Weights of a small transformer language model.
Training: a variant of Muon for these matrices, 184M tokens, 11231 steps.
MLP neurons of a small language model. Each row is named by its layer, matrix (down: output weights) and neuron, and shows model dimensions 32-127. Each number is 500 + 50 x the weight over its row's rms, rounded and kept within 0 to 999. Numbers have three digits each.
Before each neuron's rows, "fires before" lists the tokens most often just after its 100 highest values on Wikipedia text that the model never trained on.

fires before: "-", "ow", "ia"
L7.down416:481489509493592466516431486489530400516584437467527594475485520551495423552486451384518408411502515420465443534387551472485566520475503529536482519494429471552473388450577392490559494466443613477564527511557479506549505449503545479562465421466546412524520455481468493470496605563542465425

fires before: " ", "d", "ak", "'", " was", "ap"
L2.down639:552484490447586515496515490404529423418548619396465521530575373481516473492578503494501514452542576560586536545531510451453489561533568422500602457509535569517548519474537505528544372490419471540523506505496527536470479460473492517448565483526452488534470469548507465494471573529529476452

fires before: "=", "P", "S", "s", "G"
L2.down456:485432499517594471533491481482520509535470526549586437475546538470560511435475511488504436465562472416560472535479624565591506486385505512498480537492424413524450452541437437464522473397555492494560474410504506549479561437476468511534550561529525454456543535500489531475509529551485406574

fires before: "v", "om", "e", "00", "ian", "ey"
L9.down37:501433507527483493486513472542526509539505493505534635469457514418482580483485429454502530502441563458472472576384545542594499460528570432561429510522482380629438542497421536626482523567500530519441485485495432566461593519503535463500494450523502473463551548405552475538513542565496562554

fires before: "-", "C", "S"
L4.down133:466537476552439539483416510570522543562499414533454492499390554509534419427485538531546471500473498524578539514479442512433501462605504558526555491446465545547571438447454428479573431563507427439490553468602420522450467552528514586485447446553366466488395463416417482455437524533507417538

fires before: "ion", "ed", "ra", "ions", "ric", "ron"
L9.down332:479546487490434575576543509515480484462386503456612390488543522565476518428495510480564463466447508533478578466493550507595544503618581461485564600495520621546494502475496542465462496475406545534519537494506571521559423477457465422493522480580535473546577484509529526484476471556476508470

fires before: "v", "du", "j", "gr", "b", "f"
L2.down705:563489524579457558527447435459581447509523564574378505481445530500557518429486414562511518574474578481527595571501527545490484365541606576598488511520499392483500579449478561510502564499538487508532483453598447543433533532479489490444517544551486539502478547405538500506459459478548566523

fires before: "ed", "ent", "ia", "i", "ob"
L6.down19:525593430488470474493551481500527574532523454562425521485543548494433440526511440509571531545489505443492502486486513624548451404459444448550500456558486421607585433511509502502574472464485518439476534449428603439473511417352458622498499549502560521530489543519401540530494531387462458493

fires before: "ar", "ation", "ated", "inal", "ant", "rat"
L6.down131:507544409541513396421516447393523464454477490500469569446505560599488504499567521547529580460585374551456544495580561544499430504491516532501475555554515517554487530491483538588512559443501574505488563562481522608489537490469454504465480522537444440544519512457560589474499587437458537549

fires before: " ", " $"
L6.down569:509514635484529580531460474429499465609465487503524460488520468474579365523506408441490555454542430507563483574509448454575511472446529554455530484525526578483511540506473421550515485524501504510355419491542489464586512528453508603522476507564490448531490529501473368539477509536497521544

fires before: "al", "ri", "p", "ed", "als", "es"
L7.down440:547510593563487459454486482554480546469462392472539479381478469462501490422483450532492489471446534507511437461456552512469453511552478381408534508478602465495613440474455509474492434449526505563533411543437593539488473548534533508459515534552528478492470528496512513455469476471526493532

fires before: "her", "a", "ts", "an", "ies", "as"
L4.down429:445574493508507550551476445403504540474500539471451507552438547493507499375496411579564522594505528512517439592531443533527576412491502407441469443419460493443485508472514463459506482420424486582463460458433437520442625449551586515478510482467488488514573507565555444627438587520538473449

fires before: ".", "e", "ic", "as", "it"
L7.down538:542487515533419557585525524503415473394540541551460546529525505509483520481443564536559581455549527435507491443423541567512604501524604456505458526501517459477444449460447568433456574546571446477532416397561483572501494533543512426475404549552433536413490555430549497436552409433529521509

fires before: "n", "d", "s", "st", "4", "te"
L9.down311:477536518491542496490518383577490528545507575507511562510637466451475489473571537577599510454531467439526480493563475446515533585607576479546415436447481627516515533473522452463536480481506442563492505543424543496492452522533461508406438464497515465411613520460355488450495450458531493470

fires before: "S", "A", ")", "E", "T", "P"
L6.down22:463492441473521370513560510494522503535566462540533378461539541367473554599529513558417518528455467520477486532485505533432485520410511566445529502511553568581466455446495495574449507516451514533518459530423484532607516515528548500611518418487529449535553659512528505518522503479523502467

fires before: " |", " (", " Re", ")", ":"
L4.down459:499613440562554500517474366455379500549589462562496512474525477489488421539444545435554548541572451485517447578462414542529591504481461520510543443502523461537517456419548404514532520456426544492518484531469399478463525503511504576434470552448412451472559554483484462517367537501523440542

fires before: " |", "s", " G", "es", " A"
L6.down94:560551528471527482583550520444470474535485495502500481522502535509507518444499543488528473465524545505530503499474522532568509486505473473427463405456448438485469442477565508497520433449505538413536519561450468571459470487396526465608538459542583544437406483517421443445567455470507465425

fires before: "ional", "or", "er", ",", " |", "ies"
L2.down265:574489584474494478484451500444481568539522433539530476448523527545531458483528457564507595466507547487488472452443483517414515530461478461421509500456568480478534510507443471527536518560498357483497413590491474563540498481441389569488454508562465541476536569451476455501494337388451498481

fires before: "vel", "al", "b", "g", "v", "ad"
L9.down575:482458538465546570507552521540543584481499512540479554511535474447520497529487503504518445419538437533496473535542520538423429522480461496517559378445534518529477542547624529502464463550500581482392460526599475550489516433483428543519495413573529546557526467478536548481417527507487464450

fires before: "m", "an", ",", "ian", "e", "ia"
L7.down109:487461423492568463513491445485531451425564510558515517458539522484497485454471500540438481484473570491555393520382534506546571471488445384468562539489562457433416485466510438479516523523488518537526426522521560597481485517588531439454509466451573499511587444552537547491480338518500520521

fires before: "ss", "c", "te", "p", " not", "pp"
L2.down42:364571465552560540476443475449464542415508466470496569451486508428505426490548422505446420496457490468471510472510493505539479494574426524471491560527470518546566481460476547535550513475627471486552555576455544471411555432468481477411448514436515389456473497495432466531437530442490506477

fires before: "ile", "id", "ated", "ate", "at", "o"
L9.down560:511400437549606433437600452587433517493449532490418607539398530396547434547505521549503471552552435545417507520521520489551490527626511524452462576472436557487494607478541593445480534435483565508512506515480484494380542496421505524517527512598468417463467541548507433481509602400474507468

fires before: "ated", " to", "ely", "ate", "iz", "and"
L6.down754:510556497485488537523578576540499557536461564504438487439505480496490490510452480516466548495636499567508473547539503539448507490382392494549574446555540458519504484438544451471524520502556547536499507483583452524469521527471498425495519495524470483512494620526463409539387525589541598481

fires before: "ed", "s", " as"
L2.down549:548496464439463444488528549548484478440452558602446508582484497447522434502481602462498509598467385517467457493449553472493522494588474510527438392492414463415481516490604424487478441511555482517502525424488588504493559528463583565482633490508505454498580483530482522483521469521526498594

fires before: "s", "at", "a"
L9.down660:575601450476465475487497412453573469524490487510480668551439520537450534589521577464560532527495445536458560493428468524599444500525471466533552528495493511556496512537572445499520532525530583491587488621559431480521527585528485429558493528448583504439445572540480452543579563497525478420

fires before: "is", "as", "ough", "-", "e", "ib"
L6.down522:380485563510480535508495547604491554417464446448480491503455518453463462452460522457525520580521515513440444519464513464547561488513508371536596514551527488544494483528487510529604471459654426478548521490531467498463527506472552516511416555566458464573454465511462482538521437487521545476

fires before: "ious", "ad", "s", "act", "al", "est"
L6.down55:626510574492500472442622436545529492554467545534556605549476505587485574491421366526456480456516469489493494501523521446480580488533448452526488504587473509531475499521522503519503537484509528579481490519352445537574464590498484504414530518508564442412542474552545511538544448507502500559

fires before: " ", " as", "oc", "emb"
L4.down236:537627651424496529513463523507479600493577510479498528408547441447519518607484447469554485534428610508509549523560583472460489492460430528473551490504552540464517499452520487505446523615543453518499468446466440440485578573427489488573488454514468512545466556464551477476531468555531484385

fires before: "ear", "ult", "p", "erv", "ul", "ield"
L2.down709:475584510602513498551476420512533452503504362506516370511464550532583505489386503618540520516554404513478555441500521505465500444444498460530504454490587477440573526465426416478525556499539542432539402446535530453537551458434423562542517541517454487536476491611505528496462579498521530488

fires before: "st", "m", "n", "7", "nd", "d"
L7.down455:365511451709503470613478478531505556504536511529462475481571522493475453485473546416484549569496474372514432488434482512563535489537419499475483530512478478478473568486500504531520537509547479506544457462508529446446492513575549466500481538536576498434429611565373453491574576504576443501

fires before: "m", "=", "v", "==", "es", "ced"
L9.down307:472433499508508521514443482563465475551414466525560542539480522398516550511467426515587610444483471550436503556604495538492448467453543508513547526528434403562496491560601582427467605470542512575535440557508494533521490486476458501493477419521523506523550451416454434451545543529553402503

fires before: "===", " "
L7.down125:407450561501520493538490535471476556465460573498548463486410542532469487401503493413507550523497477470501546539486527502489516532514577542495501507471432482477483530560416522432657449482473463576563547524487494556431430506500478567482576423369520540511524552454600514456499454464464531500

fires before: "th", "ver", " |", "ation", "u"
L9.down447:376536549464448540431361437387417486558503451563491569558432508457386564634463473431476498469557540515546467426522443483488488507484479538466578432576491553401538525530507525544450541530575518441523469497563471487439497474547556545405446478498490452497466561440554533411505462394462504555

fires before: " by", " to", " in", "."
L4.down755:447521424553482529522555595483526461584536581522377490572524467424540530472469502513485449486535507456425501545492458418408548477508462541629503485565609515476541491437421498449551452535433551398473445539438540511441538438500483514422531478582483503460499423474513485518489550556568563535

fires before: "-", "\n\n", "s", "ir"
L6.down577:436507552532481511554533538419517477574526516459500417493440590568486596571537457623497468526550477557485459492514478521542516493560480447592528515440545440457445449540503483489550498461511513475533475491526452543473453506490524537595383568453465507486497600541422457501498512470558510458

fires before: "=", "==", "S", "===", "P"
L2.down290:581452466579627471381504518503512496439505405516515443507511490517502586550485554432480452466380501521547451488454455493477585516384549482443447464530571446621529529476442446463542495411578556465493451461498495450397554583419533513516492556557531464510625484559539433601477432554481521508

fires before: ",", ".", "\n", "s", " of", " and"
L9.down692:550505535565483464521501437570594478508452595516548551593555440427479451536507494508500499533411456558467491473487507566553518531531585507539437384474474527495540469501578528484511473493480524641433617623452465463495487514453461560503430468432464494520508565559479634469536461521502467534

fires before: "am", "x", "ess", "le", "g", "\n\n"
L2.down297:570460537443490560593452583495447537575386541558490525409463386464474573556560465460585425452484603513441460433477490494453454456557418488437553554532535548501517506562521506535550571564492452471523452533493501472497403429540547457507422510490462528539528433473519410453408553527527489444

fires before: ".", ",", "ish", " |", "it", "ten"
L2.down168:524386502497590482420590571517441485459490544532425484475478480482486483462476506549498455465464442441561488506477447439429440358428531523523559469487557591474561495432606560495531503465512369500483503500466533556502479464467445442528536432587607585472495491503474417451567518504477472475

fires before: "ent", "ence", "in"
L7.down65:482477497425474524527413482503492593518525485467486546569473562477464603498480504537569427501526561362473423458471471514461438528497529436544548419492449513561499526477482518488496506406565489449471505456469522464400491439477522563443428552586522604486486528474524398481567534475588561517

fires before: "and", "ound", "oup", "ay", "ant", "ad"
L9.down321:481407472520500458413522533373378482463578561498504416525547431480488531495581486389430522523470539521485492416449541498623547543446501523460516506561537502480450409457506578454531464493493509577513466490540550496492441491480541513491602552542425500518548508481498439466389547559550467493

fires before: "es", "ion", "ed", "ine", "s"
L2.down376:446513472458531559541500593479511531449513459542462545466419459482574477455550610421544436434585541580491444526584478543550531512582551462506501463448432651491498547546474488498492600428525481504457539509505442488560419500484451533505472404485452522563500420420560494549505503562554601375